Weights of a small transformer language model.
Size: 9 layers, width 768, 8 heads of 96 (4 for keys and values), MLP 1536 SwiGLU.
Architecture: rotary positions, no biases in attention or MLP, untied embeddings.
Training: a variant of Adam for these matrices, 8095 steps.
MLP neurons of a small language model. Each row is named by its layer, matrix (gate and up: input weights) and neuron, and shows model dimensions 560-655. Each number is 128 + 24 x the weight over its row's rms, rounded and kept within 0 to 255. A neuron's up and down rows have the sign that makes its largest values positive.
After each neuron's rows is what it responds to, as a language model described it from the Wikipedia text at the highest values.

L3.gate155 [157 116 162 153 111 105 103 143 100 117 173 142 153 130 142 133 146 116 150  82 146  89 113 216 106 122 142  95 129 158 124 152 101 144 114 100  98 137  83 136 139 114 130 157  98 122 126  90  78 111 134 169 128 121 154 138 149 123 163 121 117 118 117  94 133 106 136 142 121 113 138 118 148 132 126 166 146 116 120 111  72 132 154  84 183 139 136 143 107 122 128 104 131 132 143 122]
L3.up155 [114 148 143  96 124 142 151 153  90 164 138  94 155 122 103 127 133 103 122 162 117 136 124 136 122 164  85 145  93  94 133 152 124 138 140 112 161 168  83 147 103 141  99  85 170 150 104  98 107 143 139  96 129 132 121  81 150 130  95 136 124 146 141 127 152 107 178 141 136 114 139 112  99 118 126 124 123 103 152 119 131 156 144 169 136 130 131 103 158  98 144 139 129 117 118 153]
Mainly the period in "No." before a chart or rank number (reached No. 4 on Billboard); weaker on digits and colons in infobox fields.

L2.gate76 [113 117  96 121 173 121 135 134 139 127 113 105 123 172 124 172  89 120 110 136 116 148 102  96 143 121 127 137 117 100 115 140 153 141 151 167 163  93 151 160 111 115 153 139  75 119 161  84 158 150 110 128 116 152  90 153 127 178 131 121 130 118 126 105 140 125 110  79 138 119 117 142 143 129 150 135 110 105  99 108 122 116 116 125 155  98 152 142 156 172 126 164 132 154 147 124]
L2.up76 [140 146  95 119 112  86 136 112 173 113 144 128 156 165 108 128 151 124 104 126 137 136  82  81 138 179 151 173 123 126 118 166 152 153 126 136  95 118 127 139 185 128  69 153 129 172 151 136 111  88 111 124 135 131 106 129 161 125 128 122  91 134  99 107 150 142 130 140 153 156 114 118 113 122 107 143 160 160  26 108 112 137 128 132  92 124 130 157 119 146 108 156 153 117 116 141]
Final head nouns of noun phrases naming institutions or groups of people, e.g. University, Society, Council, College, Foundation, and plural people-word endings such as ancestors, editors, boys.

L3.gate892 [ 91 119 155 137 124 128 115 128 117 139 133 143 122 132 132 162 116 138 134 104 133 111 128  98 178 150 116 107 106 107 101 150 127  83 145 110 118  78 137 159 144  89 171 119 137  98 129 136 164 139 139 149 107 151 147  90 140 124 103 115  92 178  82 143 135 146  98 108  89 133 121 109 145 144 119  90 102  90 145 118  96 139 116 109 129 123 176 135 124 170 110 150 156 113 108 119]
L3.up892 [151 132 137 131  88 115 147 135 105 156 169 132  90 179 116 149 138 168 135 118  87 150 132 109 135 152 109 121 135 162 128 138 145 141 126 115 129 143 116 113 126 146  60 127  98 114 144 106 101 104 159 124 136 123 121 163 133 148 131 108 127  89 154 130 131 130 101  68 131 118 115 129 110  95 136 183 176 127 103 140 134 113 135 115  94 112 136 148 121 137 151 112 113 109 104 119]
Verbs or verb pieces in biographical career narratives that set up a following preposition or object, like practiced, serves, relocated, remained, moved back; also "of" after nouns like Faculty or course.

L3.gate207 [164 116  89 162 118 117 139 141 195 102 168 164 171 152 143 112 146 158 120 154 153 117 137 132 124 144  96 117 146 127 145 160 143 138 131 137 154 162 117 111 119 110 159 136 120 102 106 129 110 118 118 110 144 151 137 153 128 155 109 159  79 108  74 124 133 180  82 160 112 122 149 129  92  81 148  90  93 130 115  97 111 147 152 178 146 140 137  94 105 123 107 107  94 127 166 141]
L3.up207 [160 129 116 138 130 122 119 130 132 140 173 226 154 164  94 120 129 167 151 151 135 137 162 122 126 150  92 130 172 138 126  88 127 170 116 122 138 141 143 117 130 153  89 117 149 119 148 103 105 185  91 114 163 117 126 134 119 158 128 137 157 173 113 112 129 170 124 128 120 123 136 108 108  69 206 143 100 151 128 105 141 132 170 199 139 137 122 129 144 142 141 126 168 130 202 121]
Commas right after a city, county or township name and before its state, such as Lafayette, Louisiana and Irvine, CA; weaker after person or organization names in lists.

L3.gate485 [137  82 104 120 119 102 118 113 127 123 168 144 130 109 105 160 146 118 170 144 131 166 123 123 107 109 100 132  80 149 120 164 151 110 119  89 107 115 173 131 128 127 115 118 115 157 138  90 113 146  87 159  98 145 140 126 156 112 141 125 139 126 133 145 113 120 180 101 105 131 152 122 115 131 146  84 170 126 124 106 170 127 149 122 128 133 122 115 124 109 125 161 121 152 140 136]
L3.up485 [120  92 150 118 141 157 108  92 146 136 143 146 116 102 152 100  88 145  98 131  68 110 139 132  91 141 153 106 106 119  81 168 154 140 135 142 131 113 152 108 103  90 141 110 146 159  76 119 128 134 119  76 111  98 125 150 146 165 142 101 118 150 115 133 111 131 100 102  76 145 115 138 145 104 100 113 149 122 122 163 198  98 107  89  77 155 103 135 128 163 154 151 122 133 139 147]
Conjunctions, commas and verbs that come right after a long noun phrase or clause ends, marking where the next part begins, e.g. while, and, were.

L3.gate483 [109 120  90 127 116 136 147 112  98 119 108 128 146 127 136 110 109 123 111 124 102 122 121  98 101 127 136 109 113 135 119 120 118 113  79 139 148 132 150 116 110 118 116 104  78 131 134 149 124 119 119 105 124 145 142 122 122 125 144 141 157 118 127 108  99 119  89 120 116 131 146 119 117 104 130 134 111 106 104 121 156 157 125 146 142  99  77 170 133 165  90 128 130 121  92 106]
L3.up483 [128 174 104 138 109 137 107 118 156 150 129 152 153 118 144 128 128 115 110  99 162 139 158  94 101 119 125 157 147 119 125  96 148 125  81 110 108 147  57  99 159 136 113 119 138 180 145 142 109 149 155 112 143  96 160 127 140 138 123 115 109 126 106 110 123 143 112 111 122 153 103  99 142 109  89 107 133 121 100 115 113 140 108 111 118 167 146 126  86 151 174 122  99 130  76 138]
Prepositions inside institution names (Institute for, School of, University of) and the first pieces of split words (un-released, v-logger, s-aboteur), often in lists or tables.

L2.gate913 [150 118 153 127 134 160  98 152 127 109  94 148 133 120  85 148 175 162 120 173 109 162 155 116 158 140 149 164 152 125 173  97 171 158 125 144 123 148 100 111 135 132 126 150 126 126 120 119  73 139  77 141  97 139 149 114 105 213 165 108 104 114 121 146 100 129 145 125 148 121 167 108 137 146 187 151 119 128  93 126  99 164 147 132 122 148 120 127 109 119 140  92  69 161 134 115]
L2.up913 [162 128 200 158 135 128 143 145 109 129 122 120  79 113 155 121 133 145 134 106 105 115 126 156 142 106 133 136 120 138  97  92  88 138 129 102 126 129 118 129 112 116 153 134 139 139 130  99  99 134 102 132 109 141 146 127 144 117 104 122 131 113 141 127 139  75 133 107 167 117  71 128 123 107 136 127 144 104 143 153 103 117 115 142 123 156 134 141 139 156 168 112 119  94 139 158]
Words naming a portion or amount, often before "of", such as part (of the team), one of, two, several, small, per, single.

L3.gate1424 [193 131 126 120 143 124 109 168 149 138 126 109 144 130 147 162 167 116 122 139 114 121 116 152 123 147 146 118 111 104 118 131  94 157 131 114 151 107  91 158 151 125  91 155  94 128 149 112 114 108  86 108 100 107 129  90 161 140 140 164 117 101  95 133 123 113 144 120 135 138 144 125 132 101 187 101  95 124 154 125 139 144  90  84  93 131 113 164 108 104 119 117 106 140 125 133]
L3.up1424 [104 189 139 181 149 114 127 161  92 138 178 152 171 156 100 172 147 155 139 118 138 124 121 134 159 192 160 175 137 132 139 128  98 131 142 112 113  86 168 142 124 142  69 150 158 115 177 150 116 138 141 120 149 150 179 100 155 130 127  88 120 116 120 119 140  98 132 133 121  68 149 141  92 128 133 144 105 104  68 135 137 127 103 142 131  70 135 132 149 122 105 127 116 115 123 135]
Fires on the final piece of a year or decade, such as the s in 1970s/2010s or the last digit of 1965, plus some word-final suffixes.

L4.gate1403 [107  90 104 123 161 136  90 146 150 151 107 152 108 150 109 160  91 122 134 137 120 103 112 139 117 109 104 131 124 102 161 185 122 148 145 119 159  87  85 103  81  54 160 100 100 113  90  66 131  86 140 121 159 150 148 153 134 144 125 137 114 127 111 104 119  91 129 144 120 119 137 140 114 130 117 124 154  91 104 144 118 127 153 156 150 160 149 120 170 141 128 117 121 125 156 133]
L4.up1403 [192 190 103  97 118  96 104 128 162 148 121 138 157 144 146 119 123 128  69 121 120 108 132 139 121 135 137  98 101 158 139 117 113 135 122 136 142 104 121 141 132 156 103  44 104  93 126 122  85 142 116 154 103 130 123 109 153 143  93 151 118  94 159 154 118 133  99 112 120 137 150 150 123 120 156 112 146 170 126  99 107 119 141  91 116 168 111 156  89 121 116 162 160 153 132 144]
Plural suffix pieces closing nouns, mostly for people or groups, such as the -s in MPs, -ates in delegates, -ators in commentators, -ians in comedians, also whole plural words like Americans.

L4.gate58 [106 114  98 126 101 103  88 129 156 106 118 128 107 136 126 127 145 155  89 101 102  98  97 116 140 106 112 111  95 142 152 152  98 153 106 102 167 143 134 108 120 163 116 164 103 140 134 160 105 133 101 159 101 118 129 124 185 147 150 144 147 156 136 146 146 140 154 133 108 126 107 122 175 123 152 135 113 132 135 130 109 148 102 130 105 118  88 132  84 119 155 123 118 114 126 102]
L4.up58 [104 136 131 138 155 114 146 121 120 160 125 130 160 141 120 141 136 117 156 118  79 133 102  99 138 135  84 182 133 121 135 141 111 100 141 142 163 119  97 143 105 129 128  78 141 120 125 140 143  98 117 148 116  94 147 145 119 156 118 145 143 166 136 137 105 116 160 100 172 113 128  95 150 121 114 126 130 111 177 171 149 124 136 138 151 118 126 101 121  85 114 137 140 133 170  81]
Mostly "of" inside multiword proper names such as House of Representatives, Order of Merit, Society of Illustrators; also "in" after verbs like released, and digits or first names in tables.

L2.gate395 [104  95 112  71 110 170 127 124 126 124 137 140 105 142 140 145 116 150 117 119  82 121 138 131 127 134 111 100 133 127 119 132 177 158 142 123 135 139  83 109 116 133 140  85 132 114  97 110 132 144 139 162  75 100 129 117 129  85 111 141 153 140 117 136 110 146 141 137 128 151 148 138 105 137 122 124 147 122 111 132 142 159 122  88 101 150 132 133 104 126 112 158 126 118 123 142]
L2.up395 [138 132 159  99 118 166 105 129 161 141 106 116  72 141 134 144 126 146 125 155  69 150 104  89 141 161 123 142 136 135 113 192 173 164 145 118 105 146  87 120 129 158 135  80 145 112  94 134 118 154 139 169 109 109 124 114 107 100 143 142 125 131 111 136 119 105 138 144 149 135 136 115 117 146 146 145 159 123 123 123 145 101 108  94 122 157 109 166 122 125  89 155  84 106 129 165]
Opening pieces of longer, multi-token words, mostly the prefix Un/un (Uncial, Unless, uninjured), also name or word starts like Sch(midt), Rut(land), Techn(ological), with a few whole words such as foreign.

L3.gate211 [133 101 141 111 155 116 142 115 103  86  95 123  97 156 176 112 144  96  96 145  97 100  90 113 167 117 138 112  79 122 132 117  84 141 155  90  76 146  99 159 111  90 134 174 114 129  92  86 119 116 113 138 135 109 159 118 205  96 119  91 137 175 143 137 107 126  98 106 107 150 129 121 163  91 153  97 107 187 137 162 173 163  85 108 108 130 137 136 130 170 155 157 125 148 127 120]
L3.up211 [144 113 168 136  67 149 118 148 110 167 140 153 137 134 155 121 163 117 102 112 139 124 109 132 130 107 129 120  69 135 120 183 155 142 165 124 118 148 154 108 133 137 148  71  82 137 182 142 185  89 120  84 126 107 151 152 134 133 121 129 144 168 158 103 129  88  93 136 121 102 129 141  95 128 136 122 132  97 123 135 166  99 101 196 119 134 104  83 153 157 131 101 123 145 142 153]
Tokens that finish a predictable unit: last digit of years like 200-0, word endings like anticip-ated, and second halves like New Jersey, gold medal.

L3.gate177 [128  84 128 143 124 140  99 133 124 146 113 140 106 160  94 141 134 140 113 143 120 113 143 167 130 121 139 137 114 186 158 155 104 102 124 127 124 141 152  77 131 137 121 111 134 135 123  96 100 101 127 167 108 104 140 168 111 161 128 162 187 134 119 128 101 103 114 161 121  98 169  66 136  90 128 116 112 148 132 120 132 129 140 103 108 148 126 146 150 162 125 134 169 118 134 112]
L3.up177 [129 113 145 170 125 122 106 140 119 151 130 137  92 133  83 129  92 134 145 121 106  94 103 138 133 123 121 110 104 113  87 109 139 130 188 150 154 113 111 110  99 107 137  83 122 106 178 106 136 103 109 129 105 115  79 104 149 150 143 154 140 103 124 109 151 105 145 175 127 123 145  99  99  80  86 125 146 140 115 127 131 128  92 152 148 163 148 128 151 149 142 111 119 151 122 162]
Final token or word-piece that completes a noun phrase, often a name or a head noun after "the", usually followed by a comma or period, such as Ron-ettes, Khan-ate, the movie, the police station.

L2.gate1057 [138  91 159  91 167 115 165 131 102 122 115 114 116 134 156 171 128 126 158 133 131 112 154 203 125 133 134 113 119 163 115 106 139 108 137  76 110 128 118 111 146 117 109 142 105 124 165 117 164 127 158 122  97 149 164 110 125  94 123 117  88 102 106 151 115 115 173 150 113 132 132 139 105 123 141 151 101 128 137 138 116 118 159 111 138 141 125 142 110 128 132 150 104 138 111 114]
L2.up1057 [130  87 135 137  98 136  80 139 128 160 120 115 151 179 147 125 172 124  75 179 113 148 115 116  92 111 139 112 143 125 151 139 122 109 154 139 120 132 141 102 127  84 113  90 120 150 139 116 139  88 120 149 107 122 121 111 107 137 105 128 135 112 164 127  96 139 161 127  98 129 103 154 127 128 103  86 114 112 153 145  84 119 135 114 145 116 156 109 142 121  93 118 164 139  87 129]
Mostly the digit 0 inside four-digit years (the 0 in 1990, 2000, 2009, 1980s), in lists and prose, plus occasional other year digits and math signs.

L4.gate571 [162 150 137 105 136 101 128 118 124 138 119 131 156 141 107 133 117 129 136 139 204 124 141 138 136 111 115 169 131 165 152 134 112 123 100  92 130 115  94  95 131 163 157 106 154 131 126 138  95 117 136 122 118 127 145 164 122 143 146 124 155 149 112 147 149 143 130 134 104 125 141 136  91 108 187 166 111  84 127 134  83 161 168 136 105 100 111 136 117 116 145 146 120 131 141  74]
L4.up571 [142 118 166  56  76 106 118 112 113  99 128 178 107  95  80 128 158 108 152 155 145  97 134 120 130 164 138 144 134 108 138 100 116 116 116 114 126 130 113  96 155 167 102  93 133 170 187 116 113 119 121 105 108 118 165 126 116 149 160 128 142 136  92 176  95 143  95 135 108  98 168 120 171 101  93 139 124 148 112 138 140 122 146 121 120  98 139  71 124 150 115 120 127 122 118 141]
Words in biographies just before a named employer, school or field, e.g. "degree from", "Professor of", "executive director", "Propaganda Department".

L2.gate1066 [160 127 103 121 130 121  75  89 133 143 134  98 140 131  89 103 162 140 137 151 122 169 115  59 121 124  86 114 123 120 134 132  86  86 168  98 133 111 127 128 130 118 117 154  67  99 172  55 139  90 160 113 145 128 138 143 148 141 121 158 114 140 145 119 146 152 122 105 137 146 105  98 116 123 104  91  85 122  99 121 132 156 114 116 130 111 114 113 126 142 135 139  93 124 117 158]
L2.up1066 [121  82 104 102 139 144  98 132 141 186 141 145 155 101 153 107 154 190 106 155 103 128 158 100  82  85 135 115 143 146  93 119 141 135 117 126 165 155 117 175 102 106 125 108 173  80 132 105  86 113  96 128  92 125 115 135 122 104 109 115 125 126 143 148 101 154 112 139 142 137 129 126 112 131 150 107 165 148 161 131 183 170 125 135 112 150 106 118 104 102 122 143 140 180 108 134]
Superlatives after "the" (highest, lowest, largest, best) and "High" in proper names such as High Court, High Street, High School.

L2.gate1289 [137  88  98 135 120 140 108 142 144 101 139 144 136 161 117 111 128 117  81 123  47 138 111 111 140 122 138 128 110 112 105  93 107 137 111 123 154 136 120 110 116 164 145 156 142  84 120 174 112 173 118 160 138 127 131 142 153 147 136 108 145 127 104 131 139 120 124 140 122 126 159 105 163 189 159 126 113 138 138 114 147 123 112 119 119 103 111 158 132  79 119  89 154 124 138 135]
L2.up1289 [141 146 117 121 140 112 106 166  99 119 176  80 116 134 157 122 149 119 117 153 132 122 126 146 114 103 132 138 111 114 159 116 107 130 134 142 125 154 137 109 101 134 155 141 115 135 104 159 148 112 124 134 108 166 119 142 139 119 106 141 152 134 136 143 104 152 126 136 172 117 125 122 107 147 141 142 132 120 121 132 129 157 125 105 152 136  85 144 114 112 135  98  80 163 107 130]
Tokens at the start of encyclopedia articles: "is" after the title subject (Vinton is, Speed Farm is), and breaks closing intro or population sentences.

L2.gate225 [109 108 111 117 144 120 144 188 151 120 129 121 144 133 125 109 121 124 173 159 100 106 197  92 176 105  87 120  85 111 123  79 121 142 150 116 144 144 131 139 148 116 140 140 107 130  61 120 144  90 101 146 102 125  97  86  99 104 125 138 110  71 165 162 129 183 168 130 148 139  84 153 114 179 121  95 143 133 164 155 131 137 114 132 133 142 126 149  96 136 144 148 106 120 166 120]
L2.up225 [137 140 139  95 169 137 134 166 155  84 134  95 115 160 173 156 124 114 154 158 139  85 160 133 116 120 123 118 168 132 106 155 152 135 154 123 129 177 116 108 136  94  95 139 124 102 154 133 168 132 136 111 106 126 112 136 123 111 118  72 136 123 148 136 158 123  98  99 187 129 139 125 161 162  97 126 105 120 136 119 139 135 156 141 112 121 173 109 184 134 133 141 112 137 167 130]
Single digits in the middle or at the end of four-digit years, often birth–death dates, as in 19|5|3, 201|4, 196|4; occasionally other word-piece tokens.

L4.gate1155 [108 121  94 125 160 161 140 158 132 134  90 147 126 157 125 138 144 150 105  96 118 130 157 125 100 113 143 112 150 143 151 147 112 135  98 127 168 135 141 101 110 164 145 111 159 103 126 128 147 151 134 126  88 118 113 120 126 127 174 131  67 147 133 114 132 151 109 129 113  75 160 128 170 137 165 154 125 100 153 112 118 123 138 142  95 120 151  99 115 137 130 130 141 118 146 118]
L4.up1155 [152 143  92 129 145 146 154  67 149 157 135 168 120 138 152 128 139 144 159 121 134 133 142 181  78 105  90 157 131 120 150 151 103 156 134  72  87 102  95 153  97 114  80 107 117 116 106 106 118 102 105 146 136 132 160 166 147 106 112 133 134 107 115 115 113 125 133 101 133 129 152 102 158 108  95 134 113 119 159 151 134 136 159 107 102 109  95 111 123  93 127 152 156 134 120 148]
Period after the abbreviation "No" (No. 13, Reference no.:), colons and table pipes ending fields or cells, plus scattered mid-word pieces (sh-ar-ply, anal-og).

L4.gate867 [ 95  99 127  95 112 132 141 130 125 127 124 138 154  81  76 104 120  98 147 112 112  91 125 151 142 124 115 122  98 152 144 105 118 157 106 169 148  81 109 114 126 118 160 138 108 165 110 153 148 108 103 118  95 145 121 124 111 126 130 136 110 132 132 114 173 155 112 170  58 119 185 104  76 109 102 129 126 107 174 153 132 143 164 149 148 143 119 136 113  97 164  89 147 132 140 142]
L4.up867 [ 96  98 126 152 150  98 107 196 139 127 127 136 171 121  77 152 134 125 132 114 135 135 133 103 160 146 147  75 142 127 125 126  80 132 160 129 107 123 163 135 137 119  98 118 146 125 123 131 138 119  96 162 133 115 118 101 154 102 108 170 128 109 130 118 134 142 140 128 126 132 128 110 128 123 124 127 142 130 150 111  87  77 143 150 105 143 152 130 170 106 150 102 168 142 153 134]
Head nouns closing names or mentions of buildings, institutions and venues, such as Museum, House, Hall, College, centre, temples, square.

L2.gate988 [119  93 124  89 156 136 149 133 170  84 104 180 122 132 141 152 169 110 194  78 122 110 124  83 171 146 109 125 107 123 144  96 156 118 101 110 112 150 133 153 113 156  68 147 170  68 146 121 127 152 111 135  91 162 133 132 153 113 124 123 134 137 171 132 100 164 140 134  87 153 143 137 100 119 108 147 150 166 135 132 154 139 151 123 154  96 105 127 117  92 154  48 152 113 142 113]
L2.up988 [167 154 154 134 146 124 161 177 148 136 136 129 102 159 141 151  90 128  89 141 145 131 174 185  77 150 131  86 105 119  98 123 162 131 150 153 128 138 146 112 141 153 100 125 106 127  99 141 144  91 119 155 127 122 134 106 111 159 125 164 113 122 126 101 172 118 121  87  89  97 141 153 160 128 163 130 130 103  78 139  75 136 102 141 106 127 155 135 117 133 117 165 111 151  86 159]
Time and sequence adverbs placed after a subject or auxiliary and before the main verb in narratives, such as soon, then, eventually, later, also, still, and turn in "in turn".

L3.gate1207 [141 162 125 166 135 119 115 114 112 126 109 140 125 142 117 142 153 158 157 105 160 134 129 186 133 112 110 136 156 162 123 100 104 163 112 123 134 127 138  92 113 124  98 160 111  91 157 164 170 158  41 148 128 171 155 125 108 105 190 123 135  73 129 183 118 105  96 111 130 172 120 154 140 110 123 102 123 104 125 167 101 128 140 102 144 113 105  96 117 117 134 110 155 150 137 128]
L3.up1207 [ 86 143 110 107  88 122 134 129 122 132 143 142  94 162 109 149 125  91 140 160 121 139  87 135 130 122 150 140 143 129 140 118  99  78 121 142 113 147  64 109 165 149 142 150 151 142 152  97 139 129 140 123 136 117 119 118 137  94 120 172 135 146  94 145 153 155 120 113 155 131 127  99 112 134 133 110 123 112  98 120 101 122 131  86 137 132 102 132 121 104 107 135 157 148 107  94]
Prepositions tying a head word to a following noun phrase, as in part of, known for, involved in; also dashes and decimal points inside numbers, as in 1954–1956, 50.55.

L4.gate928 [ 94 159 162 158 198 114 159 139  99 112 118 154 105 181 143 155 132 127 183 137 126 117 134 114  94 142 128 106 119 117  93 151 171 130 156 106 155 146 106 134 127 134 146 155  75  66 156 122 179 114 125 126  95 151 113 100  98 133 110 102 120  86 182 125 132 105 152 112 123 123 155 120 125 118 137 117 132 105 153 126 116 165 163 152 116 152 133 158 124 112 114 140 118 104 135 124]
L4.up928 [130 122 135 135 115 128 118 112  95 106 128 141 143 139 106 158 143 137 157 101 114 144 145 106 145 113 114 146 120 138 127 148 107 137 138 144 124 114 157 116 107 159 110 123 101 135 136 170 129 138 123 132 103 138  88 104 158 113  97 133 111 111 140 124 160 123 122 115 120 112 135 163 170 148 145 131  86 139 126 128 124 154  97 150 116  77  85 134 143 160 113  97  84 137 129 125]
Tokens that build historical dates, eras, rulers and nationalities in history prose, such as the s of 1960s, century, date back to, Venetian, papacy, and ruler.

L4.gate377 [128 126 167 141 136 126 127  80 137 114 153 118 154 114 106 111 100 150 115 104  85  99 144 137 113  94 122 135  83 134 133 108 146 165 106 119 123 123 138 126  91 107 148 134 155 147 121 132 129  93 134  88 149 151 143 150 169 100 117 116 132 149 147 141 142 131  99 172 110 139 117 134 123 102 116 116 153 155 143 115 124 157 145 120 130 182 151 127  61 127 127 138 130 140 113 195]
L4.up377 [168 131 129 143 111 158 121 138 105 121 126 100 100  84 156 146 132 137 125 133 114 103 136 160 132 112 103 127  83 139 117 152 138 119 142  97 103 102 156 102 124  93 142 128 137 172  81  70 123 133 134 125 170 135 119 123 150 129 107 102 145 143 121 153 152  99 132 109 120 111 138  55 134  82  98 135 117 124 139 158 177 128 142 147 114 142 112 100 133 205 163 154  83 132 155 129]
Boundary tokens ending a long noun phrase, list item or caption: commas, "and", "),", line breaks, header "===" (e.g. "kinase (MAPK), and"); also decimal digits in tables.

L2.gate7 [168 139 165 113 123 176 128 138 161 123 117 183 138 127 128 138 131  99 166 107  86 127 133 112 137 150 118 107  90 131 138 105 122 116 129 129 161 126 134 112 153 104 118 147 103 118 131 129 134 112 127 102 127 102 151 134 125 179  95 131 105  83 137 120 113 109 116 107 125 119 124 136 146 165 123 116 104 103 122 119 118 181 135 113 124 124 105 127 134 126 167 106 118 144  96 124]
L2.up7 [139  96 117 110 124 118 126  95 177  94 137 120  85 127 158 100 136 141  89 148 124  97 104 144 116 148 103  88 109 109  96 193 144 126  89 119 170  87 158 138 104 125 150 125 170 121 133 121  80 105 147 121  96 128 134 160 180 114  83 122 146 178 169 136 119 120  87  90 119 128 149  71 197  90 128  94 135  99 116 136 138 151 139 143  91 130 148  68 132 141 103  94 122  99 125 127]
Main verb right after a subject in biographical or career narratives, stating role, status or outcome: remained, became, won, served, held, as; also "Running" in film credits.

L4.gate1015 [120 121 147 128 155 146 127 176 127 136 135 118 121 147  91 135 118 178 155 120 166 101 124 148  81 137  92 118 140 172 127 134 183 102 125  72  96 137  74 128 141 179  91 124 110 125 122 151 140 138 155 122 118 128 140 127 139 107 128 156 100 148 121 125 102 151 103  80 154 129 148 103 148 152 110 128 146 126 137 148 109 106 119 116 111 137 105 138 121 140 139 147 128 147  86 151]
L4.up1015 [ 98 118 146 108  99 135 135 148  93 125 110 137 124 157 157  96 129 164 127 119 130 140 135 107 143 110 122 113 119 133 146  95 108 122 141 172 124 151 139 124 138 124 137 161 124  96 110 164 141 119  82 141 134 137 117 124  88 126 154  91 129 132  99 128 121 121  89 157 135 137 166 110 121 136 155 146 152 132 176 154 144 146 146 176 127 157 137 135  89 113 156 107  96 119  98  92]
Prepositions or participles completing set phrases in biographical and encyclopedic text, mostly "served on", also "elected to", "known for", "native to", "directed by".

L4.gate604 [112  83 120 151 111 167 132  87 118 180 146 103 114 159 162 130 112 103  88 111 147 108 141 142 107 135  84 105  96 110 119 161 146 109 165  78  86  97 102 119 130 143 168 107 110 158  96  97  83 100 157 148 145 140  73 153 186 131 119 102 125 168 104 116 111 127 123 112 138 130 127 118  96 127 123 124 108 120 125 187 153 116  93 112 119 151  97 133 110 139 124 151 125 114 130 157]
L4.up604 [121 145  96 115 100 164 101 111 164 114 137 105 109 132 184 134 123 146 123 118 160 147  93 152 167  91 107 110  98 124 111 168 128 149 134 115 127 119 133  89 120 142 124 115 135 143 156  84  87  82 118 184 129 105 133 139 123 112  93  96 140 109 147 152 120 136 151 142 147 115 122 126 114 102 106  92 111 139 135 105 105 138 113 118 132  98 155 112 171 172 103  84 138 108 163  98]
Final pieces that complete a split word or number, mainly the last digit of years (201|8, 194|3) and the suffix er (review|er, murder|er), plus some song-title words.

L3.gate1242 [ 76 141 123 169 147 112  78 103 121 176 149 123 136  96 118 136 137 151 138 172  97 117 138 145 126  67 126 130 117 109 128  91 122 151 128 136 141 106 128 165 150 107  87 114 111 157  74 169 139 142 130 124 141 128 142 140 118 112 106 136  62 167  81 105 201  99 125 133 122  99 118 112  98 124 145  96 129 114 125 121 103 152 192 109 137 140 113 139 123  93 114 132 114 124 112 103]
L3.up1242 [171 108 132 138 138 143 124 111 122 112 144 176 110 131 150 116 110 134 150 141 107 170 133 117 120  78 118  96 148 149 103 123 116 157  92 156  82 138 133  95 112 158 112 140 129 158  70 168 123 149 114 116 114 125 173 130 118  92 120 118 119 126 152 121 167 183 134 143 102 109 164 119 106 176 101 132 159 101 180 115 155 142 131 116 107  95  95 130 173  84 105 113 141 133 146 146]
Tokens inside or ending proper names of schools, sports venues, clubs and churches, e.g. Field, College, Center, and the 's of St Andrew's.

L4.gate1052 [172 109  98 138 135 137 124 101 136 121 156 108 142 150 113 156 104 128 114 119 143 129 121 149 108  86 105 133 145  92 118 116  89 135 126 130 158 142 104 125 113 105 125 123 132 126 134 122 122 135 158 120 120 156 144 135 120 150  91 143 110 121 154 110 105 202 126 159 101 108 125 185 106 137 114  84 130 163 127 126 124 170 125 187 137 123 138 106 131  56 107  92 111 120 115 135]
L4.up1052 [155 123 100 129 162 106 141 147 132 153 144 156 113 105 151 103 120 132 103 140 102 128 129 104 120 136  98  98 151 120 122  98 165  89  88 137 154 120 124 135  96 148 120 170  98 151 159 116  99 147 126 121 149 114 166 122 142 105 127 155 118 193 145  77  97 184 191 153 137 148 143 136 120  88 126 136 129 131 173 108 154 132 166 140 133 123  77 155  92  80  95 119 138  88 164 163]
The day digit or the comma right after it in dates, mostly inside Wikipedia table rows, e.g. "February 21," "June 26", "April 3,"; weaker on other digits and commas in table cells.